Weights of a small transformer language model: 9 layers.
MLP neurons of a small language model. Each row is named by its layer, matrix (gate and up: input weights) and neuron, and shows model dimensions 160-255. Each number is 500 + 40 x the weight over its row's rms, rounded and kept within 0 to 999. Numbers have three digits each. A neuron's up and down rows have the sign that makes its largest values positive.
A block is one neuron, or neurons of one layer that tend to fire together. Before each block is what it responds to, as a language model described it from the Wikipedia text at the highest values.

Description: The "t" of negative contractions (can't, doesn't, didn't) and "to" after verbs like decided, attempt, expected, plus not, also, time/years.
L3.gate81:551515493467476425497515461514516511519477586530506554527492515503556430546543515467524537517447476513493526482515474463511526500518513527511547509532513483495593539542444474482456509527497539507512488435478486483526543455454464550550513481487474452542501495496432477504509466531474517458
L3.up81:588545517455569476564472456529513502479546527538523441531441539569503486482496470520568485452407527552507430472433476544549508464493493452511441493520503474462638471413512552495513547423467543559501473542490480551507475546476507499509475477499469495551561516534449455479494523494547464494
L3.gate144:508557512547503483532433555466502505448486537489480460552463454484498535530525515463466491443602491501471522566503463407493445479472523526557476498489451505463523492503525537511546453493532588553475505518490495494537424462459489538460558484503547488502420492518464513503554409540491484506
L3.up144:466497469548501532549564495513539507512509540506496617522510541486445469531462585486491473419491431473539517481455473505521503462422480463488539452499533530537498508473475446470446531507408496472539621506489491467403539478516489453478438452484495490516515501525515495532497526453485478529
L3.gate184:496513501576529590503435472490477526506434515479514476517504438479505495516428442536566458512560447411502526529479531459555449539499533467474477485496599498438475500458469441595491469567529483463515573454557511510441515517547448536466546462433452497512502561541471572440495436480486416560
L3.up184:457510445466467486502458502521522489481516574490478486487498549499477478435560467474515522541508492469525474529550377506477452481488497551495498539482463517592523525629489557433492531524528487461509501459501541532490401490542458424520484518508566437585444513496432534515463476459504473483
L3.gate261:560515499375462500543471495504521430466517508495565540451575528532478486502538535519502526467436521555446491477555459536450495521557415538458440507481528514485583510491497544427534507481518569479421459541502495436480485491468520516501543538440497443572450510540486539568498478472519550447
L3.up261:508520463461537472527556439458501524496423479526473517532509461574536554519473578502524493487474550465457456518447532485482497495471511569493458506474474471558552488454503488486507528457512487503577490510526631523471616522482542550510492501529524493524536575493539540419461465487591451537
L3.gate267:572535486472477462482463376483448484513522540559513473517497381533547506465471497553487400463448535489493480522524471520524508529517541518520454439503490467516541541441428474488495437511507525510554552483529549548546512465494517488562514501501485458476437497560453580511480460477500390530
L3.up267:501445458512528481501459496458502546434521391456410571470495440520548465507407540500455579484447471584502531499475496444471463516590505473522538489498518442462516542478425475495484500471563492520507447535501555457441419472511522479506467481484568471554511486554482527456449546504486497510
L3.gate272:560476530440483473588527449563450501497438472513471516573511504537512463454544507466608549466522494524485482498479537482508505519508481555577496455533421509469531507434435467567552480472562500501539543583531470523481476504414458485539512462482553480478521564484475548438549472523543512523
L3.up272:491502418432498472511532497503504485509514501506536522390537515465529518449502614592494500517517599464479545488541464455439492439489591512532467457482528560494530530463472469430550487470541505563545483500477499499446547461503619573592490517471546504539479501543505471524493458501521547454
L3.gate384:512548515453499468498556486521464461500467520555474514603474554555443555490448468520531469546486460553422472503528448531471442420568559540546427494502541476498581569513533428495508517473501524489493464505436541533537464544469478505475507518559489518511496596558451575538532468509480583496
L3.up384:488497473406486470462487459426438513482533509493498531463437490446486439580515549494489472515461514479483456480465566543561506495529539540485526526506590430445480541415493520523489470518487494469489463593537571504499494514498497494555501542471427514470504533480513460509450466535507511473
L3.gate473:534507582494466518479540549567441540479463565531418496554524495546485459549587414494556566460491485485451453488510454571551515400535475530492518430505617498499553513451399496523451506525500519498450524561478496506524522526469435490439505452455526569492508451455448468528490435556469543456
L3.up473:448498513485545493468497466492461464420395463470490538500452539489462526528496456584474560453453497551512498536495538504512523496581470519507559566517488543503516616420469505494430505523523487497483537463516438542476538537526497502515435498459495484497586520503443531461456424544478493506
L3.gate478:541530465498491489521477484437482484487506514500495468503474484546529499457469493538481504460420410497524510519486513494521539534478552538586435482475490521507568471523530468535524485457509485405496544454495496504444501549585441476535533528443451442526529483479452509467556476475508442530
L3.up478:490548534581484495529488492444486524543491470533528530509505447527502480492510542558527502431504477525585483488575520469490515574520537522478527464450443470544494447481457515448569514541520527512473510448597483509519580488500518453514479475513474425534455514546513522460537454534459465594
L3.gate536:543580480480502525542530456513498549542433454552525497477523536496411432520496512443526558483481481499553511446453547498468394486448544502496545450453524436528502504483479494492513533558519415480539504500500522482477473537462482499564537474514427546583534503493489486495487514510499467449
L3.up536:552514567558462495463528553600557467470566554460467451512516486578440504510504492477558547494432506476455467446502513461521474538493535479572502442465406479533495490538510425515510459567484512540409488508566539459511507466452507496460462498489442536553471473491528509567435457530545488497
L3.gate538:496490495465530517476515472569431486498456513527550473494502577394505493553495503490479455388487447495477474489501480511506480418507470590533561490528476544495595488416528518456478540467530504478529530510490459537451504458437515521521496455440474454505526538488470529493513488621500514520
L3.up538:519503536466491474491479487578506458509434554520521531515495541450508548607529553485539538465504507556486506525532486468516464520556423544533545436478481510475548505438495559493511595492492549506487493498502450496409533466445442533582542456525501590515487467527474484503550445457475532551
L3.gate695:498422499525462461553525524521432475478508535440537455512465457502540456442496449518479482463541471532526474502544470508499517441513560495492486464520536436490570516512502542533505489523449489534518565491430548489548537532527446537546477509452466465555481443552465500483442490513448499481
L3.up695:540443581615521533530481489462534428473493478523496536514504518491504533566464568462477480468497503564496464471476513464465554522404486530527485454416488566441542482467558460546606530397490507509511473458546463508546510496507509548472599460492526445537543473490544462563495506513536488530
L3.gate739:500454476591477519595486462476447497498556455498582527467515448489541541562527503551474472508508485492532538431540499516577506446540520501487441534538511531499522514469524522519552520497443504476582528478536519466547572544458538543498530478417489478512464498526530513475542523502556437459
L3.up739:500468471449512510515401461521525493472483488462573552489558476545527540505495413538482562448481560532515447480428428478475424510501513562491486531547519462478482492520553566497467546506443472483436502528492446556503543480487504505477446506478471530570465513502491560472523514444443420472
L3.gate751:564416464515494500567532546494502473499585532529478497535436532507606469504507483568534496525515537537521614533547500470542450499489438534491548499510486545488459507468497450556534505548443561532500496551581555425434430494456461500540520499498488481465546535547439491486452454472418493503
L3.up751:562496528496526535514421553469532450464503528532513540555481547463518494490492437508559468495528542508512457518567450472521539465502481483447541529500512518513476506575476422501511469562546564582526492463496469503540521528500448494547394529438455473469401539452524510472504488459456494463
L3.gate755:544474543448467459510394433504442437519459553564502464469457496482569517486419548564490534443535498413485508463471517464500474521506514458452536547507524573462522496480521490554458463537496552513468401538531496507539479456474500478430488484485451525525466470519507487490530500464503500495
L3.up755:555516438470525445565466546446503505524512526455469526463486524560548559539480482502529502449514442480526591468463477546565560485501514539524483540529478554525499484498480529509511540474484543492513487516512541498470543448446545533463519549555464508484475586502422505483490518544564413512
L3.gate767:504579567503472509484536455493508481563450548482505511481521502499515481598569535495541445458504490420525537496460451468442527502492581537539456484522480517538500520500525550463571492432488481485481483550457480534442482505530577435544495565514444529554480518467522532503479542539574506503
L3.up767:465536504448445508590506465451527479453499519499396479475533464510529487546531526523488482449503496569484478476521520482506463568477517494623499552518547507528538451541537544474498454486515456470515494497446485468524474498477443456485529526482546459494427480522516487428507566490470485407

Description: Adverbs and adverb endings that sit between a subject or auxiliary and its main verb, such as the -ly in necessarily, not, also, first, never.
L4.gate120:502470450455470528508555410511549456427505487444510519524472482503525533536557456506394498423487510473494510524560541480470550544511470509462467501500488525506558434446445568494493557444413513534485522515498505504441468471488487488510457515450401514494459588524492628442517519495551511484
L4.up120:473457487482519482535681498498470466467483494438461554491515528515587434523473496482463483476540569456579465452530527518529465502505497571532473449466528437518503553541494431538577481491497492512436492548450519517471443524540470539518479465509497504486488600493436503529469499561554453502
L4.gate244:449471502470447465464533502519550470456578486505447474504563510430554455564470453487485530471494452522465479486498480467473456477469503482619505503475467421479463444438474485563490478504527559439511510525487498536520498451498482528485465482508479539549452531512503528406457488472606496443
L4.up244:541526459396471495517540466517412488471587558472493551490461557481557484546524482513429561526477554457518563450483496525480509509535563543614478497464435511522473514537527437543508522482506504503502450513488503471463466478482542490481477463500443436476520486600500485511457499475512489528
L4.gate617:465556459521458478540518533481470395474466496452454504492541497460589493471540535533482491553420455530517574570579476396518485436578494433532547468474520506476565508422494440538489459503484483469481465466529538545472557470428521541469453449490502532548462523538482481439509457486529445518
L4.up617:416528530477558437560502469481462511432553556475559536461516467483495520567442504513451518476515523486437520546487493462460521410540482502546479447439452522521466435507514494507481480452566497477481505538467595538439574537444518443467484487556549471571480507534485464490548390556549499548
L4.gate713:497487533541474422530453489509491523487460550452523540554482512433558526530448519558509515504544491491486469392508493510519476447461501509512501449454434541495530577496489527510621479484499452489526472618441496520547570567521443516513543526400468436532449563522497499507473480519479445527
L4.up713:453517470496409498511441438540570499496497526475489466459404482453509492546516427505548478510465481456474524522512497520481519398466494491542499529496481525494464479526552475511499524464480488432496511488583548509517502518558538453442477477530490414507486538539553476498518507435493518461

Description: Final digits of numbers in statistics, especially the decimal digit before a percent sign or table bar (19.4%, 37.8/km2), plus some word endings.
L2.gate766:488518424452540491562502519497552557550489549443510454572505545481565441545508489480504505545549548437485539561438511539497515498536472456530531534441560516496460464445520437478514523467491515564531472514517487467505471536566483517582562591502486501520463438488469589517512529509490562425
L2.up766:490481494475477462536435443487499445529544479527531415496526430445547467530499472506457458511419467482493467520491532491439469521458542463533553536528541520429509466445434480535482494495473528515484501418464562454498504467537448486609599510468454492532513521448616572520414488417500504545

Description: Pipe separators right after a number in Wikipedia tables, e.g. election vote counts before a percentage or football stats; sometimes mid-word fragments like vers-us, Ba-pt-ist.
L3.gate39:452428496495508574466481532542494492553474482534492471481460525504472453529485512501470493501502513477496519512543455401476499570536489480551514495486506517485505504503501441503482463510460426531475499488487514498480508482606481427446551559499486520533495479472562513494464561501541573508
L3.up39:462455501500482431483428471494550457510472446488552470455554535521571478486495457518488513538512458514450480504476509452506537493493447576460521521524523514474482480516412497493508394497505575520533474502484504549527546509516502449434438516499538510544485520524455468469451486585524561482
L3.gate83:453542516565525500534480506511445546438544490454442475499435449465534640575534484456524532507564556550502454503491553436533452462487444503497523514489477556458536496544512533443526512426547474493577553421423525471497558513549449525517547505439490499529574505474449478457496508488515426484
L3.up83:384415525485486489440524492445500521458500492479499484512478575515522542468551477505478485496541534477445466482492598441444504581537517524503560531390522494445488472561486492581568465529478445510439454538465588479447515496541449483530545491442502494487513456532450555489543507525459465521
L3.gate158:462485560533479521460427459541434485460454491525446431465485541442566493478560558485490471538521515487472461484523458469472463511528499539581502565582489553535488504541518505512502525427553509469553445400476551551475485565512494504499497478475499494483452423486494561470531523455426535454
L3.up158:519512447457503479464512566448471526456488519569412484463487534626515485466536494471446535507507510544523603482494485523522493577517587463488538471542531558574527451502471571500503499486476512549431584454577505493514476505486453511488516503558496515452520481551552488569512447571401499497
L3.gate162:504548500457567469467453433512480517484437441490478473456513501514483599521544472520508485507505549582565487545501547407498526504512537440552464491534549523519531463544475520471415471479487545529554426425488567546505514538448459523461482518551415483515422496611485467512513496426543443527
L3.up162:520458427482497454530450544454491531392462546470546512547476488468537590554530492419493562557522559486486506496495507543522518563485460527468525528536531548394439427450484493505521469505507503580472473446491491541490482515563453499512510464505522476541579441516543516474550471569495524511
L3.gate171:473491412436445469472545447546503436464527526537511457505539508517484480488541479528510550456523582499594546496495422413501524490514552492482524460511503572504509568428393502500528483453536438613468497525453491509529557494546419460502449457596553444439458499491540546495542562435460544443
L3.up171:500499473499488526445488472539559416500434545486470440519519494549511516465541513557424447464474523567520529456510459516521538496542551520467505461430447466512452499439487467547552550460524481547550516537473495493442508583520432557528481443550434519518472545499570526538581547453497512460
L3.gate235:459462490478516465458516445518464472560464513533545488520463539486432615518519557471549450559502499518575515526478508493492497492448497532439548471546551496428531468416532416509522514553529525454570503480440480547477568473474519575462522471474415502479520493520560496460503563546470409602
L3.up235:495511452494499420460450488447438508463460458502557508548440493543536518504464524463504431531432509523549488540517517586472551494476524530495483506620587473479563489502515511503541494483502555524526476504516481485440482552515482509505517533507567552471524449507510556512458394492447459529
L3.gate343:467521491507468551479422491527550531474481552477562413497481547509523489480509568486455489502516556497511498546465518556481540490512521573533537466489534502484497470465435450467584513535560480454546523517390544507416472493454460515507536511484499504556519456505507498481532528610494562456
L3.up343:524557551466460517519498530527536477464552480528495495515488524503462557533568539342527577481475521453493503459509478475510457496524570626477433489522488582479479529543461489466444559484620558499521475523513510391443480545479426542550465489531480456494579521494540502467466523560485510453
L3.gate355:517514473495487539439439487499386522569452519515537434519533495492531526393496469480498594532479545526504425489541497491470540500581471455470495474524479563493496560505509472466478470550474468470470457487550502556473448523400463568511490441474498476491493529493589497469526493521425488538
L3.up355:508466444450474494458498505497428509485473513519477518490502553515504496474534489530424520479468543528516462525502536544533529441449568449531512524562578537446577557576500472504470507513461422531460487501524476514492544533497458478443474552426505457489502472494511468489527550517460512517
L3.gate381:505512472461484478500506516458495557472540484544567494495496561532547554487530492537444483483521467590461540506564501509554459489503498536523554445521490464513491478529461450533534452546547514477508499518501454520475478499521506480465548497469510499483505481430547460442560529569480541528
L3.up381:531553443451445484477433539496541523506517513467464538522501447540554585557537515488500487437478475555499450531495470431497460489511529468551464506567528479486480501488544559519485558589509507471522521462548517559460460464536445434490508514554503499454412490481560532466524493468458500576
L3.gate407:503488455469522425420539379510486510569493581584491489464444543514527478523539486483444539483510552520500495437562425481455522479628496466466486552521482489497479530446446483450483523494554458486418578503466558484506495429517479471515431537505548536506524517468512447492464563484503495421
L3.up407:531513459475529476414435481509459529473472503462496503480527493509557499520442517468506536549455582498548507544533445505512486457525452544438544451468545516504449452557478469499448537484537485514487537540499421471609544515546550462408447503540528495459496463500479569477477492498459559521
L3.gate454:475567457444465466540488479492504552587534502547586505477517444567467459449495545527561563532507503414459544486472490472483505482504528533517439456538540448450545563476531492541430419501474466453592480472484523462480452571534584496504490498523402485517495443518528507470540542566492558480
L3.up454:500507418440510505501520583475583562440524484449526514487440481449450510555466523442513491508535568470541574525501495490456532512437586392471557514603519505565454514541454510545524536497502537525520412440568523515425458515561452500533462466535455533508478499467503531548487536445531516497
L3.gate629:522584530478482486423498516531523517567466452521498541488499491534454511514567524538468472472557521537494530500518443529474521509472454479549465457458481550504449481506535500543484472510546510418553484482491513500466498478532559443537547503518515516569435381517517517579607483520568523581
L3.up629:531539502481505455466523502471543503540464460452506416478479475428536498495514542516448490507543476495503524553518504500518502521439486480472485491480555515442421481518491487531512549618457468514457480550505591419535502502540572450524481554533494483499493494519523532535532455450500496460
L3.gate696:506560564521519487529500473503589572484527521536451508486574474535527445495552527563484546458435445529521519525482422559492477493484556475590508559535453470490517502506528507496518414484525512537530487510501430555471441483435556501473504489510528425527479470523531414430565439502522525465
L3.up696:507506488525516448477483505535507484551528482510425439478508481548481558535507553471512556567455502559544517543500417430518449451553558583499481525623488538513546432464543484494549448509471467535547477491480532475452491485458438463506510511471501473567582403453486506522469480521477545515
L3.gate698:486526503473511515456478406545545501560478469451545520506481448547482507446585487501501513507486542482595531505458493468535505476463518454492480420468566493504469485404500488498462486518512489532456529557534520416502475504679459534582392510465476528554467526489480446510469540455522490499
L3.up698:496467537552553513518507469600474536518459525477580489546544515536436487510528519498489403422558542502498559488536423478556479492524515540465519481493501516447520469476503495533493453552443494583456582449501511443531494517513559491544520492428496483512525504473514468515549545581530473485
L3.gate744:490447512524573472471438435502473449548465526498497519493487474521463480435478511478544487508497548470510526464532516535415508465515493483506456513550492498476539492534523587472512503480489533478480505559543542505494513445516462508503544499450484492569485538588487530459468444489498444517
L3.up744:531493522524488482509507498485449477545382444520465560508481480522448492539516402527482554566481568515482504472502487492507462536494502499490449528514550571495498459565497531559520452451549497518512527595437427511512497512546411488439499483491520476558538468511471508458445531480511411544
L3.gate745:484457444503463448540548553378503540447464450504480461494521575503563590535496518470506473509511501549488545454534553550464469518526402486478414494510577469540420488528517547534501505438529476524516447518497513462496442458519495463557507531468561475502507524433497502459550523535513466534
L3.up745:473523506491518565441530495438486445436493468542533507550501494508471533502537473566501487499559529481533527446477530507484498498477582486558418423465530452464530547546470475577496456492524529533494536432514507497502552485457483546531556487515466496522497493505470554447561538532537483577

Description: The comma or final word closing a sentence-initial time or transition phrase, right before the main clause, as in In 2005, / By the time / As a result.
L4.gate59:479569538535460499454527462491518488565467534473594535506454472422453432509513473537542462439555485505541498564526504540459470538493562534458494438499496548516531539440446503523501581433460470543475502515482497460541456519502585564517522589484540474480430464614513434454510616495495540398
L4.up59:509519473471488464473571492501469453601432527533505463484444505470481470499537540560517508520510420541501462558546569496465541523492534451485501509507418573523539457490465459490561475486450420609500522477473554507514467483587520540466488495515490441476470490493537493459448521509480573464
L4.gate435:459475590503499502457493443476489554588508435417479553619498471539469489384537524564557520471461512556480537531478495536467495506492468442503483462522449506545589546473474432501558544549472500491459540482494514447533544473501486405538518499505475542471478466497465459483462478535527546469
L4.up435:454496523474431503521518448591498464488480494451555449533515499493485570532505491525569483519505504484487520514477484476545485487498496453458459479491440411483524499517492444579502525477460480497468461514505509410540466474508468470507400498487485539485496442552460479551519577483443501473
L4.gate458:470442535526442550483476516532488456536563496462481564516459444447510463542527497553470509423539529503599496528503499546499485557505503508526514456504440510571448499490441491550433488483538459505510517553489577479471458528475501499482498498512498528570485495505493464491487482465501517481
L4.up458:482479511497463408490583554504538520491502440458430496485516455462432429442559524510467492449538515506565495498480526564463542521529438523560541529458543526568486508535473514528532436403496440505533510490520519516464432460512405453502488488531467538527443508537529491492536536509474511431
L4.gate572:519544471514538495493522538482488520464471495475463497537427495566497430507439462444493484495540504499561401470461455390479563509453512480460485553524553513494466518424495503523444490453514544521451514492532482501549532504527552538510508429437488551519409509551511543505548536542440520475
L4.up572:522610441475486460423407468554483442580533478468496523533585474504500545463487441525477504536477566480568560502549558490537544505478481440451441472510614438463448509478556540525505509505555453538478519524495481442500415450488519478495501503491447602472501579440444520487498477514495547512

Description: Token closing a leading date or time phrase: the comma after "In 1598" or "Historically", and the season-year cell end in sports tables ("2009–10 |", "1974–75"). Also weaker on clause-joining "and" after a comma.
L3.gate1:518491511535518385568461544488492417498510508491508523508447495480479528480537479453517570482567450484496477508492536462441488502522485527469528450544436445460547443473529539442440598526456580411524516454541525500480541507480503534510472555521474494534523520582551474501506562430474467488
L3.up1:463392565490458474495534550506511551501565560500493509530463572503475502513474513494498449551525524507542538485513469482464463508498467500543500515504536470488504479548491443476485513494515390469537543516519506552510628494575402501564456473472461533445555502486537442516486488500476445596
L3.gate6:467539494487447519453514497506410514451480444554486493521420510522440514538558519468535502501450491516544535522466490533491438533405503531507504434504471445521524557515584519554433517503532386429458464563543573551514507500492507490504516553520455530481497423481380518551526502511440474530
L3.up6:511485457537468521506558502493453449490514461457461467458496531456525463540520557491470446541496563481515558529545514543498534530439574441476515551484436532413507502479563558508550497449571543561579528521509524477459471441476499582441598544499453487512519440510518472455561507552547469440
L3.gate26:524417503487498524497550510541493482576536510498550525559468532479578513500488508514514373508499561559490520515547547461527485501526452496503535542515469513505487517524508509474542503456525523538467521472520483487507516459445499538444577519485476526577473573558571486464514549558518469513
L3.up26:521471521435482482488510549483561511446521518549569427506572474500550519523420557513420519494483565494457462498509533550530492444483495495517468459507495506474473493533514526543499541574500471515526502472556503531483577490588534466427513434526535526490582493511504467458512430492614470444
L3.gate74:561531541467563548487514501492534493477479600491518553491456499450531468568534550508472527489487495498468511435527602470515519513487503469520499490464540483483509541508548474469584535589527403526548537566488469461532530457515463498511511537486504569523475429508445527515501491507502508524
L3.up74:545596515462548483463479517433459537407513581495525444551448505577527449559472437515452466507545562457336479484384560498527456485548435461473514525538608471486513504430545525476497565529455504530480487519508472556500505487532551557484460492618442489541501513579456547516441526471525526462
L3.gate105:512562478580517520475529496553526496446551507469442590512493514455479493533568520360513492484487427471545516553597505492547509475557517453543489573528574541514530549464536491484529551464501487448456515490531522531473517507523458483445421410525513513548506509450459511466539492479519447454
L3.up105:469404512506546458544581590526417545479509400467445568486476481448470484464484470568547505558529528520530538550524460518476506471479533514526463474528528450474482489469558513582541547467483558531505483562538511513497504475486538425538497488493491531485468465512475549465462466492456487488
L3.gate106:465526434467530515432442511552574432541455474427549562563488534515492534558593485518465393524478562500525541455474518475498492522481567503554477449502421448511496514450417505479492493480570552514537480477519498441576506468529418503532552449462445495505532471520450584434485475470425503488
L3.up106:519472532564548481512442493436483445453453511522425465429503524526509545406438497528463534479451540496512520470510468458497539498499499534460536531545562407482524519489514490484463501535609514531475451444499509493554495483509501477541459481506465510495561493509494472443484419496525562446
L3.gate194:441514451484491457579531451495423538531616455514457521559521478567495443533464587545424529511491429532485460462508499432539503458496500479529497482533490448578592552463521493511527563446462490546496541543438520415579438513485511414486461489462572521549479503507478565466442571516524492533
L3.up194:508534452533533441488474477522477419554510391482491491500574414456540455519473588540569523441540476477502554441519504514488522511537445479546553507427441500456480489486511529476487463497479495457466509476485449468483493488478500551522506490439560495497566461476535531508520532436566534507
L3.gate208:484502481482558483465463500474438500542578531438465543533501545490446529524503451498529421494487469528391526557457462465528464592564434443474519467456504461510573477482543506550472509398513431463520442493530531567574562582422466605448446606503486430509497478515454486533550425536521503480
L3.up208:476482524486504532464494470465487460554504523474513517529528484474510522511462499535512439507538510538482545486530499554542485497459569576502513497540520507458449514503510529517534504501499528457470581421549519466507421552462438449467552452506530531545464494562482511502460569489481511507
L3.gate236:471573495487466508458443444486490451545499583503520571508508439487506492534454573488483469535590535555424459478509491512413526519526517507476519498419440555496544513444545448542542552483483580490528508429496542507481541496502559486526579428557570505524422556503509474575578510445467461483
L3.up236:431498437469453475431502558449489491438519475511507540487515473485505544479478576578508435469532570495494571545566568504484510485494493504509436498463535547490523547521574469600579524456527543487558506502571516439508488500480508569429571465488553568471573518535480511578490498495523549585
L3.gate287:458492507509425510524439481478539413498464547540496524585453531510529470527543543544453552518494523509526511563510553583462511489545514478505560501503480523541549469551476510519515508471482408484484445549528488464513433494502528530482486467465446472566433473480501510465501472486485511475
L3.up287:498447481472460474456488509551548559525526520460492597495508472495454448562448487534521443478460511512546601496483590463526461515519514513570475467529448445439508525498530475486445592455453508423453438468530487583531513552489451526528569615498512510480533583526464452488478573564530497471
L3.gate312:499522527525417461462465565480473540500544515549563528512446475475510493456472496529463451498482511514544566492397549552442532548495446523489563516460526545578447543493496434446447512488482448551505524520501455474544523504565501579483472449487518468577507496457522550555497548515494532526
L3.up312:492480546516528504493530561522466442578484503417453507522478483450506503459560465524493566522445458542532535471449547480456456502506517563469507540452471483468547528505539597533494478505493482373506504576546483534484570494460502533495478485456566513496447555486542501514547467466420480555
L3.gate596:452531525547474458435542475543511521554511495516486467567496519489522554489543502492555468525601492534509505461522552524476474476527482509468517528446592469469561513515544530539567482492598476541450510461498522521492524493499430499517477499482498527528550587562490459515507514457488425482
L3.up596:474486506494528500528515560551549542562503432464454521485508438531514498496451516469467496570425504557569503461526455584497519497527480475530537537437416514496538471544539407526439517509495546454541411495476511459573522548405438587457484490494471540518483429449456511513478508420491473563
L3.gate618:498526386519511527496459536501515483484422476514442429459535456545546445510482538487547470468533541568535519540512557511462450494511537512529478482505447420518553439488541503532488506476582533506460443481566489555511459521464537470504607538489505525486451560616480516407554466527541502462
L3.up618:508479512541496507500493526538406461505502511576467551572463482458464508481494436495520527508542429431572509513505577550505473505481530519530520472404528449484448468476553499539553481372479484511439504462497495493442502477416471474495617531541561570483471536503522507458531493490478504502
L3.gate657:508565485493526512481520454476474525529486509472556584476527453486547523526532542518366437479450547520545547518487544569521499475485482439493505536480583435477529534539547510459505509543475537513508524518506483521551462489549493537492562432522487533480559551510496525523447497450496496543
L3.up657:461427498562509508426482487537460400497568444573512473467486439456490527496445577480458471529483478518518464451547537528505462465477468506560509521499520569419421495485516478469441466459554474465546529463403506492516621499482446580489500499481495544493480582442528498534574544471522498501
L3.gate747:502529545492453494368507462440408460580559562441473502563545463513514434490522477484487550475544543497520507480487501519504490566543447430519518539447504491531502505480448504457555472515499514483380518540485458473475479441492494500477535496516618542473443459546505474435504475530480495458
L3.up747:544530431484501527464572435463482438518510504483579517553438481419530426505550487466489437530486558491494465525489532515528508457463420491455432514454477529475502430512603563452496494452559526434450522541523476499506502523473517465451558558522479546504436502525465540522559511490545517499
L3.gate828:493485533431538517445440459566526502487539547418520449526581517453443446521427570483408544534551502541559504468469499381526477541466471527518461556466463531483484514508456487504523553546517474509533447470497527531469497484551466493504559527466569583511491485530521553513542522522513510469
L3.up828:524481453411512508449543443551512471517434505503504572537493548485522505462507548490514445468510499562503498449526517444511451473609552514520492427482501473493615495429522533575475576524530551483504502520512446461497546501517476475547561460514522499544526501552492531443518498512437536494

Description: The t completing don't, doesn't or can't in quotes and reviews, plus other negators and linkers (not, never, no, however, also), table pipes, and mid-word fragments.
L2.gate459:528435500482504516493432462510469488488441495568428494520520450495513552483490513479436533486443460522582498445489480472462428544552433494520454524487440539526468500431528509514504500503524438408489496544557451497481572500528522471520483459532545520531472519533546542440430507494518493437
L2.up459:481566557517472547511488443532525493425442512521466492522493442537481471444516525460557528438478537484515567477518533467509491468498527513531470479542478473547496539463526528470551498447634518442507424511475574522515388464423467464432483448477496536475450504472512519538539454481496434544

Description: Fills of wiki-style table and infobox cells: digits after a decimal point in vote shares, percentages and times (44.97, 3:40.07), plus separators and headers like Pop.
L4.gate347:520521480527510499398526500472528479505451526493471468477545452435543501523502528506601527443486540489442473503510488518523482525480501447481460484453492559402465502475537482503481499558495461533453562472473482532488484398529500526532506439467502478474512454498449501387464583514503516469
L4.up347:537530506538547560512459461532528464547444570521475457466567515545506518544559526517486442450493493449530508447423517498498489516534533474454526545551521504562533551485534392469519458616526456486549568485524489536448497488531487545577507519503495521410443459486442500485438480393501503578
L4.gate364:578518499535541531538407490484573464545464505508506511476485609435543562515526461537470480546386530550534514576558557489511440533515482518530478531477557465503436477549453487478507474500471468555530527463477517470404614503488443521543476510528484487500504465493553373447546503504460525517
L4.up364:546497437465540490534450409448511456454502507461516515513502497445459466483447555445471444467481548526516565436471548401515519544478554533442515488462515524486533463501444442540460560536416489534502398565480484488482577472523425499479492514537538495541494533514589482463552485485472481465
L4.gate657:533472475438476471515491614481547495536530517555494493489440447529516456523570431562374489518511494432441545453472523509451476518490553490425478514492527556469521537516395429574604494469502473530514508487461525483496508507531419443477559576449516484488535495513544507482516441446504522491
L4.up657:549483436447544510463562396467537503533519480499501488477465482484471470449504435536463421546503528506498507518448497455522460501525572496491513498512557494521520516547431493530552552441462505531402506510477450510459530466509479572525495547490472487544511491503493519453458519391419544492
L4.gate774:530526446402520424490551463461351507539516526447471456464531543479462507561507508494506475580495528481471539513505456510414523502491536506446540445441465487470442425425533484448494487497498523541450560524496522518483541462576505467486511582581478468520518531491495538458532531493478511546
L4.up774:468497453471460473454545485491503536536448564480486523514546484555452500491560462429422491533532542470569572484509428569470503518563519489447455419495549476515539494510460514500535491539491510515482480559419516476469530520515471507473436515442516481543431504471489466490455502553572522473